Weights of a small transformer language model.
Size: 2 heads of 128, MLP 704 SwiGLU, 12.2M parameters.
Architecture: RMSNorm before each block, rotary positions, no biases in attention or MLP, untied embeddings.
MLP neurons of a small language model. Each row is named by its layer, matrix (gate and up: input weights; down: output weights) and neuron, and shows model dimensions 0-255. Each number is 128 + 24 x the weight over its row's rms, rounded and kept within 0 to 255. Numbers have three digits each. A neuron's up and down rows have the sign that makes its largest values positive.
After each neuron's rows, "fires in" lists the words (lower case) most often at its 100 highest values on Wikipedia text that the model never trained on. A number after a token or word is its count.

L5.gate584:129116129127183150121142122137154107097124100134133135130167100124194134099147111154087135092118139099114156162121134103122126125140111126115079134112105142121135135119161123121136145097106086079121103137149131152092101130058086105130170149119133168111148106130122143141133165113143132142167131109137090179091136153112160131092138095106137186112109098128127151106144107111141133158134139172107106157138117131156156128184160140147123131108114104144116135110085130124161111097150127161123157137149101096105107106147135172124164137135116118146122134099195110153108144144138156122163144139096129086100138103112099097157080099140131105115133135110150118148164085114132163157166122090117126161119138115134131126151173101122081145102096154138151097136103103083108144111152131
L5.up584:131135171116107122142103115139151113091173114133150160104165155142095136070137132137151113119152106131098111094134114148169185110105098110148121147096139101129143091136144123111133141136118113104093130119119110113144150139110132060111118133123100148153143103091158127068150092125084142136147115156133129128136120116089159135168133106137106103145110131163131124122141138135125146073167095123083118155116079112091168063065131131139154167164121100093158179127123125111122135099134141156095103138066124129131153090120108079118125140145127154173086125135126113143137158109143131136157097104136133137117096132120122187085100117136139136092140121158145107145123133144135148143122150137105094115101111110140115096102121098091170109159120133113115121120185131149126137120121130
L5.down584:136129157123135113123146132094134156108133125136112171167144118150133139141114174128162085104140082137130086125132143149123156140143123117169109171120151149103160124149110069102151155116141088143118142140084118131056163101160126108138150091111122112118191067149119118113193126121127108139136108110129131128128100131122125095111174147168096145127164125095143108132159150141111126121122148136125147095152115101148129078159126113164164093102130112078129131096142129139098115143141160107132163111126123148171129140084130116116119146173134124125126119094162146126096180143095109152156102101097127145143116158140126129166146133121129117147139143159153154166124149124111116123085125119102156156139160136152080174136091082158121100132140145137101158118120087164118147130168135
fires in: "of" 58, "from" 12, "among" 7

L7.gate626:119125111166123114113120140096125166090147153093154129166110138105126126162152105084103161079151096134119142137165147115162186148167124134137164149114113091122136113149104142126128129099166104125135166120132110133179109142120168124123116107167139102163149130158092080130118140154108133136172114128127146128104147139086119097130083127144137144105161134166126110166099144127124129116135082110084186138154096145116097119139142130134075120122138125102112139143114112100136156162176134121130129135161129128128117151106134142093135086110101115149073132119125137143125121108120108135107135123120091161132129122134108070112135116114093101109148094083172085122084163168107118160171110092124162132099102117145107136118084101169134097143159141148153099099125102151112100146093135
L7.up626:106171146091162136121147124150169118124099149124139152088140141096102100154154151084101110125139144129069098101138121081157094083100129108107140105112129126114098101154101150165125100154141183152145100137089099083131111144130100152096140124106150153113154144126096080111152141137155168154125169108107123103114126148133114104105114118164146180120116145107144136119114108135174138066139133132116110104161097162121168119134155131152163171132117077125124145104121166136145147133111103082106145158123078126121114135178112082142110132146137130142084133084129138157106111134134094113103136093136125086105127097093123138135154113157127122104144106110123093122145126123139161094136127102128136096111092136126136146098118134111132134155149103112175148128117122097160125084086123
L7.down626:114063171091067156116142070104122112119164174142141120126139113118156131130119101101148138179170110144101096147102160130135112135136170133136111157123158127151135134120098105155139178074109133165138110117147169163112126127137096125158135129161079134133115118126138134109112136102117142134127125112090173097154157121104128143125140139113140124135102136087165095136085136155144143143128130137093092168127108120122165144157181100125083119100163155162124183144165104135115085152117136133119145128121112142161114092093154179129143123159089128092125110128124081113109104133099105107144148114143169117153156145152126134136085175136131124137106104149159140125134133128170156149106140121110155139113108105107157141160116119114128146111102132165122169143084114132105153141124161
fires in: "his" 19, "the" 15, "to" 12, "a" 8, "after" 6, "her" 4

L4.gate398:135170182154135125113145127119142135165117129143064147109129145134130099127118136133154131156097124107124131120093116095167161083121132105141121147102100128130128149174170158099152148134160128116095144125154118129138150150161099152174127178111166124125088147145137139086123169167197131166129181137163127128098123125138117160130120134165128162131138142157121115168150079079156070098111134144114114121099109131116160111114148113113149122125106107136113092139110155096120106118115118134181129151115095173139127119106130102143130125104171106105089157111105106156110147122126092190168135135107141115136131139140139171127107092137118137152179152152129127132133129166119137112160158096110079103165103149160128144125138136155087166135125100131123143140182115117115114129129137
L4.up398:114146161124136100117070081117100140170127105134073128159128104135137175092127083116135119194118154112085104126096134116143124111154145108130146114146102082101108116106144170119113138157098140137119117055119130158121107128180124176123128149119148121111132137129129129140147124190142118138114102140130136137102101169129127113159097110128116148151138135172111128139142129086155087151075119110096149143114157110090123112108141109122156163115102087127098152124131145136116123134140147171128150131140117108090096133151104123123081112137141098125149109163120157128110128121100116187136137145102121127117130122099148130121133134090153151188165135133117144150118125118094121157113144135104139162166119115134133144144144165154115123148112043090118083084153123153163110114142106
L4.down398:125104126104164107153097125107121100140129148133111101115139126130099117131160137145139097144156135108155099122146130133124161103104133166109165136137121127148135168113140149136112105136120143103114155096160129162098170169178125164078112143137102119128168125147118113146130125150087173117105118139144124137084170148124133163124076134113186142089130151148117092114105137108138093123111144147092091121085132106135151123127138114162150131125097145132130129129117143135162098046120127097132135093132134192103107123138124082141114125120121102142171111159143147119118112122101131105154115123111118081120115131105106093136152120107097104147118154102159119105164125127120140180076151163130126161149131132113167104122056098147112082121128088106166147127153152142099158176170128
fires in: "that" 38, "which" 34, "who" 8, "although" 7

L7.gate378:138114156131127149152141118141144114145159100124126116167065117142113070121137159155150170148150171123129101094149137139168098167144095108086154163107132186118129152153134133146136129126102167097123125146088108116090109163167119192144131116143123100089124134123115114126104138111128137119145112115154107152108139146174124105106127169135129117141119126108111147158151110110102110113103139124120154140113093160136171110172127126111166149119152099157144148175102151146152173153131114115095151099086144098147110131102084165113138101177119128135157143094138109097171149135142124123138144130115090100132137154110138128106145120129131147083153142114134095110172128116139135149120157094114166186109108116155115096164108113128128105157128164162132152130122107200123152111129095
L7.up378:153152167166146146122102083156118150126122150122162149096111114158168114145109109128139105148099094119160079147084185097146141135163150088144120143147147125118135126118144111104082122088124160176136130165128116126119109140140090146148127110132114099138137135159101094181109162134134134124121125145130144108097094153124115180162109169121114161122113130126100112154102121169150103091118106137096151113102122109138167102135166153115166103127147118151149137113100170141122127128143153082113136101155106133152126106142106101142151106151133118127153135118116136116191151104126140117187161130099141121047137115089094135131097123128090115125184127146130173095119113144121160101117128148118133105165166123129100091131145102111136111169141116125149133106106091150083124144135116
L7.down378:129139137146109120152120127129156118115127145105130092168165138140149138168147145099098140113129113157058094113126116128130137100089122103173116141132151108149133132126117127115093131068165092161121126121120131107133159129096117092122137111096105111155122094111123123076136118093142123121140066153146143164188128143107102061093165111185128131101152132146127101141161078131119130154148175101153149139102157122172129147127153145159112129147136151206119141104132150135112130153146104120141146134144132138141123111129071141123108127105150136119111125146138137161147164165130113121123099147153105172117107140120126100111126131105136120078172115083109141136118114135111140172137156106166105177117105136091128120149122117104115102145089131169147157102133092161164164133119114
fires in: "the" 62

L5.gate652:125171109118105135144137097169155121146128125116108126117140162137135127116102092094123110105147113146116132100137152137136113184123113141088073126106174139148186119178135112118181130116136106106109175120134087138150116113134134130145085086111116093179099120149129125153162143106135117145124098118093176137122175100142151095145103113175129096086152113162180120143168124131115111129116130122157131140106127125148092131085120149151120145100152119155184095140134116098082122160132177145168150123129118099101136114117102130116143146083109115135122111163083130093124099141128157166099169081105126106126123171149133108117122143111129125135133099124126129135118073104147096115104110154105115115114103077172128131126118127111145137126144104114151162117167159160127111117135177
L5.up652:063073112100114130129126108115125141134153140159166087180155139145122118156121146153143109131079099136131123122132110166142165125107171090130138107136105100132112133107134140086056143110108115127119131120134141199122099147104131099145116133136160125089108121078136135109083131129143108075140099122128152100143091154154135139129169114110112144116132113099133092107097150106131127123105137159164099169126097134109119145138110150159119121120153135149084125169165164126173132117155162156082108082131136128133145117143173124094109127202093130144117169146132117150105111126112105099144097138131134127149130104105131105119154151136143123159107135093135137130116127103137140097156141150122086149121138138133113159109187121126131125098119118166124199123120140120159108114161148
L5.down652:105122173144137113104140118129141141085171152148116074181140153154114133104123131154168097111142122120084099105152133133148106163172125113133154128077117095087111091142169152145149112105136131114114122126113154157145077122079133152156141151167174121154122138099135150141128147129156112104116127114125117109095129116115155171120151117163147120101113106124150154103127090134071117108108117101179140158161109147085124107119100157165079117151116146105139096139071122154115119161093132145086140121113129135178135142140110118085103104131142105147107131139155153151149133112076120090116104118085106090104098094126096112138153140140161115094115150121139142135118147111137139129115105125144114131186125143127141102121139112111122132085120092125145182112154128109170120109149160
fires in: "united" 45, "nation" 6, "south" 4

L5.gate304:143124120081118094137143154138122163117131158117127118161121106127150136067083171129150103126155141124079138148106150119137127139136102132112103146113159106157124104150151120152140145073122117135125131113106124128123092153151127135076108137122102113084157171119154176132141126098145130102173133105121125108134119150143133126152144127118122089158059077124131100125140127154093106153124154133144128172100123112115086117069130171094131123146163147091137161085144114100177116128127147114124156100112088082150089119139135152136101128184134107155135134157134126144152092142089127120114099145133113112171088100103181129109124122075118170131131131094138153136144123143125163133176111101096131107141123162128113093096109144104107109124129101175156164137143122158114111107123158
L5.up304:132144139108130158182114152161105111129184143121109133127144118126094157118134140130218141147122126096123150122098144148152107164115125097135148128136111097136142129158089132139127089158102171149090170145136117160129125154083129097109125135130145094150099083104139136155181080136067157113133107115162140112146120122116118120138139137117111106126101127131126128150125127120143150152156126152135203116125106116112115109181151142118148091179171105143145131111120136099145133148152134089120148132132176113142162142127152112076116082138113147106117127092156132118150128144086128154087159143097172116137097159118113161131125135122159119158106137180150124136133062157130128161097194105101142105125114110125135129130122101126177108126124151112116138147119146115122128140110095
L5.down304:116121142129091155135111131107097147080120103115139132149118138131121118107162130151167120131166140159156128127128168129132110114125090104127128151134122166113162163147105107134145148123108143169105126151127089119124127117127004141133168175152078126085129153129124158123171115109151096114139119170096099116090148131110119152139142086135121169185108120147060080150145141111132131145105125148143124148119113122136146128101139128104088147103143148137112125107144115130148118142155136121134137095125119110119106104135146149122143107136111150102144148123117122144135157132082111132128095144112154078153124136075129122099157165121109148097105149117168102113140125088117100094125177099121106138128130132159144176158152130146099139116164139136119170123079080130157087126145101
fires in: "of" 55, "in" 21, "from" 6, "near" 4, "as" 4

L5.gate160:140089099147143127121138066137117139116162112134114140067125131137133119140078134136085149096136185115131091147137131066154179109140159138122108125143162141135151165147135128120145126125140146154177106163142157148099077118111147124131168124152111136115078148124145099153102109157159144146190125109137120143155134113104117162131143180108076128129123137127130101142161121109149122164124129142133173132136074136137162129122187120134127146169151132107104165115104163122102123119143071078122167118146147115143100105114090134107131111111082123171129126151111144109081101153129117134136106162139107128150119075152115132127165149119102110088150125126133126148133148167136085132101134131136130113121103138098142141109103142135142133130155117098138107124073133147145117174095141
L5.up160:170159126125162149097104110160119127082137151146135141177119112103102140154111123141141125140158153115153150129126123120132096108115159108121107117163108111130141136104113126124072126123118109120110167122117106165128130103144149112138168131080128103105130148143170112179099138170129166125098156132128125115117122125155106160108094153144118110135153084161090159107110119100126152097082122101086176154133132121127111117155125130152111124124118132139130129160126133144122130095137162124099153142123128146162125123123108170097114101104119143116095139105089094081147120126134124119135159131109100118117141155112127068079148152126120097125086142112125130148163117060097186156121124146126114146088128137143092121103166130155082115090089132151143132172110101148221136120148090
L5.down160:155100113123122105147118149153125093121127138110116124129145096111100168132094134114172137136116142146119104148135107111156139123138159128116143129117120128098113126147092155108123104115134135112167105131164105126135176115168130168155151148158091111144148167104123129085173111066110099144104120101137132144100136113110144154102165092133156151121091128115134151146072097153168132087127134120149137142136104114138182109146141105119112150128141109156177115107111169109099120178118087109145171116132137106164162125135170102154185146153084154130119097161126098158112127124122174143130131145118105122165125119187116160116153179149091137122177102125122149145086100105174111117178142089115122158120104102145131143151128128117077138136133126124099134154107108137161111162134150
fires in: "and" 75, "more" 5, "then" 5, "as" 5

L5.gate446:160178120094156143142144151147092153121107139161066129150148112144143104147132128146105128128097146137170074138116156150139112104112153124157128146087121113118094129115113118130136129108113073080157123143130113100105149159109092140096130133142156128164116135095142085076129097124172146136139091146134104117130163158116102125139154146150123148084174145088170096158127165158141158169120159139123146148139099141128135063141168151136127128146109143139129181118138106110100130137116102128131070085092150111120105124096144155158122166148170102161168118114123172134195078116134125147103111125099129128141108139092123098109091095119089114137126127116125140163108141139128137135135138154155113133139124151127088110131118119115127137130144105166141154103141114163151161106149118
L5.up446:116117127112129112140115096148113120134118160110145152145148131117119144167087156135119132199110148110134079160120133140136183154131117121116122155096160195139122182148174130145122113140118139149111120112117125137115102125101088159119157116193081117115132132097164115138106122158148141126117126104130088116101131125133093128174121105138131152127076092134191137117160127141142116144167139108064159163127143160092128127162113117101128097141160131119146119107117114101167098135139156114132177175088104125131128138159093187152143133110186109121134074077137139090122132143130107149155109107106119122096122118118127117169110148121114142135124164128127091144125155115133096126108123099142115127159158131127132149117082084100155149104163111111145129165143105142129150130133130
L5.down446:098101147159112096145114089127087134115156112125136134133125154148138123162144154121140117150147103144133135114098091088080128182081152142110123090139142161169128135131134132106134131114152156122088123109068138109133112135122135118169139173133136128100131129106133123127165182154133119121139154144101144138091155135127104111132112103092180159146124138152107147106133107106181169101127098159115121136150068126095099133116149108105157122121152140126079155166163124148140147089115139101135167103124121140094087125139110134116095127129124159182167139183136116132161122155092108101180103135167119124149121125091162131130162136108134123118132104103146168180115150116160140119146149127164127108118131106153173130147087186107113126106149141147136170141141097115106094106128121
fires in: "of" 45, "in" 10, "to" 6, "at" 5

L5.gate134:143140105098126113100135131116089158142086148145153115091115107129157113107128154102113151116129147121080123205105147090168150117112112141145109128103158127132138134141113088133123108145137126170114144150145130160107113160128140128091136118136127172107154131112123115103127121121141144128120100120135082123120175088098163100122123104165111130112122125109119084082158126142090112105147133105125120112098127135109101163161097139105144137103153149130124064157116193153134123137112154136157158103131103096125164095124158125124126149083065111115102129120170126107133082159158162128182107138157182123135074117095142142139131089126127133114129155112150126123115098107134161137149138105101163136077150102116154110160132146129133140086116147129161093131096169116108166154135161
L5.up134:148115111107077081129150131142124149125174159108139139104129166111156146127092134122126141105141085116137123124100153140144082100124140129143134137119120122134126158137131102142125167125137116102143113151191119088118132139098143094151139140119083126120171153110167101084140154101124127138173133090107127140060147098117148155098141113124138103090112150194118154112122098134166132128136130132093134132144154151073120095136142090148116118128120081152136087119155141129187104119128136121069110155158147082132121115150134139115109081126153126129127116157126099110135124129125138104145131157106082145130092128145051163145117118158137086127140100145126141110144154055146144128115115141128093146153170127106110105105122123119066123126143134147177146135096132127158115119146142
L5.down134:085133145135128108130137129129182182134122149087095129113116149108113125151118129133149150153125087152114117146130118101162104147126142133169136118137120143128122144091149137146163097116129136138143125153059128173135116154136099151157137194117149132090111151126154134129083101117100143099135132112090137134108130163085102119140124158113133135201115099118141132136134101113194122143138131161162104134128187100130126127147118107100149114119167106125108142115162126139122094133167077139123127097132150164104127140115153122141078094138162093132180122097106108162148158130106087111112125072135093097109118120144086114154139086117142106088144145131128128154140120121129142134112146165097123171130139130141144121117082134139109131139129095139109165094067063116146129116113127
fires in: "and" 36, "has" 25, "have" 16, "with" 7, "than" 5, "had" 5

L7.gate95:120098130156106123135146121186115130096121114107130148116136112171099119111158102103142119111090168113098089168170087108128166185149111079114172150125135140117130115184104153138109098152112123125149092120088089122110133139145117124121118131155128135125131117161112123089150141090175108149148115123144115092126155134117104117107093116137142126117106125120130176115135137109097109130118049113098138147141158121079157168157143130100071121127161144086154124092116153123109124130128094098097115118116113143083139095136128120104124119112140149115074162115158117133128083099128144156123156142095137136160174100136137153134149132139112116133148106139133188169141123151140135120157145132113131127138161092137118076169107099126110149144122160169145138153104124173094158137120115
L7.up95:092128120183159143086119140159081102131102157176103157152100124128121144112139139181114127150125116119130119094129129084122142119141114138135115091143127121141063141105150167119114090114130107136118154116123128120101127104113111152103148108076127168168113120126103090122183115113132096149158155122129080147120187117117134123149123137145138149134163130104106139150110126176124121109085090083144178099131155101145171130152152159135180142111075156134089111115135123171104144101128119073163165152124116157100155129118108096093143178154120153148144159127149170142116089110122145118137133129145129086111121100115100141185166127088180111115124102134146150163145123124113122116121121088142157100118147130131131141162111108126116132109118120122124138114123143120132170105119125
L7.down95:110168140075149123122141117119084181146114129107142093091128102111103171114119123159167115106118108154160152143082131170153139139145140115132118143134110133137122132129173152155155093113086149155114160128109146129131157088080095090111121129104153154145152118149117087139105120117136084091114085120090139100163119128138140112133115097143143159099138175145138136136135183120136131102097104139216133118115124155119102134122138116091134139121123139117128106182165115137121083139134127132152169144096110118130139100109139148158106089179128164117145098146112094112118120070110166089152096109090120122084116163128118112125101108126128136127135117133126140107153116152095114124117106107103117097120102141147157127128101140149120093118140114126101162172144128086067139133152129
fires in: "at" 35, "the" 14, "his" 10, "after" 7

L4.gate313:125093126175118175115113131144147098134116096139180090111115078142151108111115192134122152163110099120141144137063105133113098141102135073120163129141100151162088154139142068137154105121133119111107149140126138148147114153094141137123123109112169116099121133117127115099158179138104107108110127126144101132151120147138137148134132131108054148121156148146122136144141140106141148135155125130133144151168120127154110142148124155173128104166116168129116106112145125152133127113111105105148174122163131104108172113110131113109108112135091083100094122138146139070106094137170135105150110125091144048131112150135117132144147095128141090126112137115103109094141141117126128163067144175113108163139142102121133126106143086139110142110126151143122110158151164136125090128173107
L4.up313:148108147127107161115079117120191098168101082146138164128124175088136099135124172114126146174085133137129124107136118094157119160112108135112169110147128140185141119133126101134097103114147112153130092096105123126101095151148140167103147136087135139134132113155174106084140152163139135116166127132172097121143157152158124172148118114163148132144119094120123104115101106134139122132144123113176146133132093113138082125141110143129108158118129136178158129138128116110135111125107115167150137114121132137112197105136108094123145144155078049102115117150147165120139110126141125099155106096113098124101128113166146104154112164115142148156175147138106086121131108112144173133096125149164146127099135172132119113132125111124142118107141153187126121139087126113116100110140104
L4.down313:148105165111111128127111168145122089105136114081085121100159070126124133127124129098127140115160156152130090092111144113138135126114102125140138101127103140109133164141136123095161073119104083106127089162188123158161123113147123131108157124123142117089155090113109092094126154156119118098111121104132147102112112144164098130149117179096082092077149156117133136137083138130158114085129124152128125093116120120122094114113126119128138120150108120149088124122139111065123151143088121116138131108141131113133162131105121132151082108106123082108106158115166132114134141156118131141127139133107105112150134157172134122134143160095140173161126102140139124113118118097118129180140106123158147162149150074158136140130159073080138133169151122175111141131163172115109085146158148
fires in: "6" 15, "7" 14, "39" 11, "9" 9, "2009" 7, "36" 5

L5.gate207:116127108114155137121087151138124087155125139115135122103175139137131150074113099129138072114110173126162105116177119136141121110149117105104102158118117142107125111120137099140152136096070132132100143109162099158135119126068104117081154146088184131120129120081137135137157070138104158124155131109129136138080131118097133094097124130131100140144119102144127125122124117140142104141131115143128132104103129093107116136154154105139126111111100099130082179151085130166134129123133158147111109117116112085122133155125131154118113103101178128123090135137131162127125133174102113139117116080133128085153122127082104139119136140131118128082136140074075106137126130143143132130107122113118117149094140130163092151076121118189155145183114160091124088120077134110179099113126135
L5.up207:103161151107134150151133155116133101155145138131139161111147117066123113124096148114116145174170129131132160128150150147130131116108121112105132119140119160174124132126104116131094115078114128137146131096077145170097110122174122126115174163157170137084109134139083140133119105105116130101135101129145149141166131183111098123142126104154119095162121146091171142121129119176135128086153123079119160138117151075113121173122129150134150088110111121161099106082162094143108099129139154180108188073118141110160138144098171141103120139147130119127125111142110127121119094165131144128116157137119136169147168127168108145156160147116155159118099102128139128136108145138125152125125155154136152114140173178102159127100179135150128114180128124111125128111153117104112148128157144
L5.down207:159137104105132123112147115110125126111122132142150138118101150173168080177114148137145127111171086108130158162109140095133122145128146159162113107102159135131090138158102135173142094132115102132123114189134120163126177138102080138174137125126101135120135122108120136112108146116107093117108108109125143123101139130121104110144174114125138150121109110141194149133151105109122110144110116104175134130149113090189110145149110132094118182117176146132134122150128148099105133125126110146143092119141104136163161110225110099104158119145164113151124145098149096066139130129085111109158210132148142094128119116129115150130095107123120117116144147155137152164128094178154171101146153114097147137117097141146121129146131109121122133121129144142118124121087140156122148134114117
fires in: "and" 76, "or" 13

L7.gate59:104169122148177122120131097089108145120096134157123160161131123148171119108125115148123119106093170083143103126116109116152146127130126122114137118118106150108153082113158133057150107151114121135143135160090140136124109148103131129058115156138099155156131093160083148112104138116158148117123111135086138089110140131121118147137126160149150092074144125145137116175107118125116124088131127072144096098133091098147114150098154158087127128150160104120128115112146100151074141136070141114141104142152086084089121124134102125124097095102161133135111105163130086165146138105107152074130119126107165155133134096150125147180108121134147114118158125144128110129128163160085125140116117100152125167108132175155115138140125147157147155131163151114133145156154125141131112109158151
L7.up59:100139135128177122131141128149140121143125096098143123157130132120149172121159114137116143118146154087106108116088147137176138142141093106119165136125102179175132111115147118113129097092136111129173157144105124150142124168141138139128145171165113167135151144156114153119144130173123130103116147097104138078110137146072119117114141137143163110123126158120123118161109159128160135128124106145104094161129154115174110132163124095109067115111140117110141168136156090129123110150133133119132035144157125152145092119132103117152110099126134123115121093124137164149150139106158076142102129136134165145115151098123144130175134146089126175089147106122104157159113115103096090150166159108161104138097101122139122156123114130147106199133118136126138151144135121165091104111114083
L7.down59:149097167135148136133133098140148144150127098133114134169144108137096155117135140144066148117142111160073136115180125129133120191107143148143150115146133168138132152169157124112115114134124136127108163161155113126179154102165092169145140126125107143137083165090110152151124135168126144090126134096140106143101071151105111150092102172179087111117137124097139124143136156123168123134147131126106099097140153107119127141105192126140078125124159152146141117111169115112117108106163133140161113138145128112117126100114087150168115087107132143124063149134121157132169154160153115121096166114143137147113140131151107129133135148115138121102135120122131158117083130122131147124116141140107143147113115108136168107114170088117126171136104178141135113126136051159125134116099111
fires in: "the" 59, "his" 6, "a" 5, "s" 4

L4.gate360:145147130107078112136115154195126153111132132115119140114091104144110079082155112139140094174132135121102128152162145125168141167145090109123096167106148138168102175093140128123165135118174120173136108138110151170108128107125160168139148141086153165111058151114093113097125129145112153116112141061132120126169122082179148124136100158139132130118146103096147129142157162107145109095163110108132144158146125151122114133121090147098113124088140117108081118144135129142121113131145134131150132143141129084121158144109152142122166127120130152133128090108087154142106142172112087171167125152126110090159143154111139129120128122112124113154111174127110128139135133138149137124101110109126110179102152150130189138129105115122114128107140163126131127154102115119127146136068131
L4.up360:107102179115098120141126120134154115137118129124084128103124177102124167114112122140154147121087138079106145143126116128151141135118114090101129119134088136097094144150138130140132149122165111100092121130159116146159136129101126159110101129132137133151146162135157165136132131175149124125165151137173112127106113113109146149128153129137120129114083137152157119171102142147097098086132114115150148111124107110099166151141148112147124047154110127096088111121098169085101100107140093097168154076125170109120109117103144110167145172134162149123113134178092120136158149127106177108145115092118091110137135097135160147140097097099113079138097097120154127154143134133092114123129156140142146133107146116158135137091169134156109094129139169167129110113191146106145120152148108
L4.down360:157117099164125113150110140106107135116108128140141137113132122146126156138098101102165133133116128095143139141117121129089124135143101105110166129120087154156136137148107133099109132102060127141109114166157115155143118122100183145117117107158143166116112164138100075131108162129088104097121102115159100146160150161101107112099109188132114131148163140099164147136123185180123120112152108138116145171120112179138133120165129168099107130113137099145111101123162109137106084137150138122110126111163142122104166146145181117128144098097083146117119105137101131142150179114146125154130122138096107147139103136164144147106127146120198159132098136155112168143112102129150113141123150152092123145112157129102131131146170116097109129117166131149150130194100162089141139149086136
fires in: "and" 96

L5.gate445:086128126140125170125078144131139174133164142097159103155135105171105100125120142119141126110135114126145118108174108161123139076088131125115130115119095161123148119090108151135110128142127122148069130154106152150148127081105112166120117104135088101157124128103100079112131097150161105099150104174133142144120118150128095121134124154109159154118171160149105102092080110098129146152153102171123174105145101102150107166148120160095140097134104121140106142124117142118141136092145139127114128155130145099101149161124127146136122124100164126118134108161142183127101099111114158132153108142105135173140144166123106130079110132164145137126106082094186126140141130121151088119084127140139182142131112107166121115163124175152148172108168122095126119147123120095129122126149157
L5.up445:118109136145078122092183152139132130139129124142131124103116149168135128129139145112104156102143110144153071144150161106092121144114106126109163128130114088137112142117122102127116103190110130150136140133169143109114169127155105117147115157132165145130110061150123085152151122135079125101153132150100123097102114117141123137122107105147153142124148092089125123143068147091103138179163085148149143121102137187168121067144160116100108192155136107118145117167156121162125130132104137152137095136151092126139117140152107139146129149091149166122130114127124075149162148121119137170119110113130121133150149102097152157124138108123137138119205150108148127109138106171152149075111124128136137110111129117105095111141147138176106116147121142144086170118133107122146131148117152
L5.down445:067155140121135116174111116094118145156132124135099121159149134131122118150134115130122109136134118066118112147124133146118144161156105155106105103131102134146091133157100136141121116113105133128173093126156130173141115163171113135048135117113174103169144148147094131185136097127109127090176136161167109136099082133135130130170116123115106154139128119096149154122101116084087131178132135145067125097143118123149119105124185143103139120164155138139134147145117138099085163155110151101145139134146128123142132142138117133135115173175183117150111110164139076126128110119110095114112157129130152115149153139134118072115138174126116139119122089115135147121154140153094093161171111125097148159105095163124116147105147101134135144114117136142138089117137122150112087122103152
fires in: "s" 35, "of" 8, "due" 5, "his" 4, "over" 4

L5.gate152:176157139123112135111124092150149113166186133165159124124092143136093127122109126156085131169155122130133162137098124104166095153077072144150148093142175129164160117084100130119147154148143145157058093164104101177139105120117162161133121088115151152085095127119125103137107156131129134149149150086142154119113139172144129152126130109154107102103134125127131165140159176140143053140087161148114118117144108105131125160140134121094146122113109121139097118149164168149118137134129150120106139152109141135157135139102130097162139109149101098121111112115077130119112085141109143103140102151105102114139100156142121143125125109130159093116133102129117149129097136141137107144126157124084142119065140068130124111134115128122165165109118152125124114147113150145155111136107134
L5.up152:161154129164111127084145093133146085084101156151139125138093132156174076120117146150076131139111107138123149131107168131153128159121111142121138109118127092118167142113123124143167176114129157144115094159108147142119129179115167117156112114074134167089093084106105120116098153147143104137134136122135138119132146150155133097143129144102095096128125114102133117136148118205137129147112132169116112143125128134094152150131170118122185132134118145122132141123128115196154105129108179113119169114165118154113147109127142080101118115147115134152074106150109093127131125136141137140122123195135134133165116161133125165092115097157150147131116118173095096144118159111157134167110177132071116120092115120117141117126139161098142121121121108118099122124104161095138137116135111
L5.down152:154104107109106102113106136138164160111126130131112148108154138137141115110136166145125146137162103120178109131111138156148150084140103096133108145147120100101140147124071130142105116153122143144145123084167105172146087125170131163145157131113116176103108153149121082103148120146127139139118130138149147116090111111120147089103110109166131191165121129081159129090143147101127058125114116103120104113139113152134086116111139127134109125121099120147089131145140155119141112111123148104134130127141108119111116148093156132108158144102112144119095080124125104163142158114120139083123122146097140129090096137154085138122184103116114125118132123115134097143133106097148072147143103107145131166074076120116137087134112112095089142138136170117140166163081088134147134124059113
fires in: "and" 94

L4.gate193:170101148105106123092119141110126115111151185134133109122145125167161170117078148115185111109132149124143132113110145135159149082155116144151150120116136126120150178160103088121100142099145138123133153088154080086161146128121122126160129140132141134177127095118099130108104138108099151117135138153155138156113155123143089131114118131108160134158120125186136147122136117140138122125144160151102095117087106116099151147103147136133130094142090126125166163104163108130148111123102121178118132145119089131120148136161108081167122131118149074101106118156147150133151136110123149142136094161152128138111142145139107171084158067132080124091125109109113087144125139112112103120097167119114115133181137121117168165140079084118098135113097128137100148160153127098143124171144098
L4.up193:094146131125157131145109122099139119149116148079166131091114122139122130101134082126148118163144152112110117091157135082098147101136110096104102134172137133137132120125134130141103139120148181121140085139092146113145120146141111150122136134107069136166096134094128135150115140111121136149062170145121136177122117128112146103131115139131166147165132175149126126136143131132114100121150119110090102122112151094122162109151181099148151117127120128181142112148144152123165124085090144095107118179106157145131104143179114116127158149139145101121044107093065155104118086098109126115160102146150095108143134154114104189069141113147122140129142128121126116133135132112109151119086143116135094161115143144101140098135098102157125140099125111163109098158123130134127135093141112
L4.down193:128115110110115150103159144182147146129119119132181099094132135142134125158160149146095137129092126113121126130137141106143152106133112131095152133130124151142119141142142108111119116092143068131133164124161123144149115145104147134142107140162125161149120152113123163145114146166116125119141129157145127112154134140110119086126131146102145109107143061125112137124124131129124091170101095105131129105135100130122186154089124145108160132133132119106188150113129125127069124131106130125156110170116163131065146133096074111118137131097133103089111141098128155134117134106120146153140226137146125113114067083120105102118191114114114116141160112109110088191117134134164148166107117099150131155121144110113160125140139072168100134127114148102083117124138130089123151123162149
fires in: "that" 66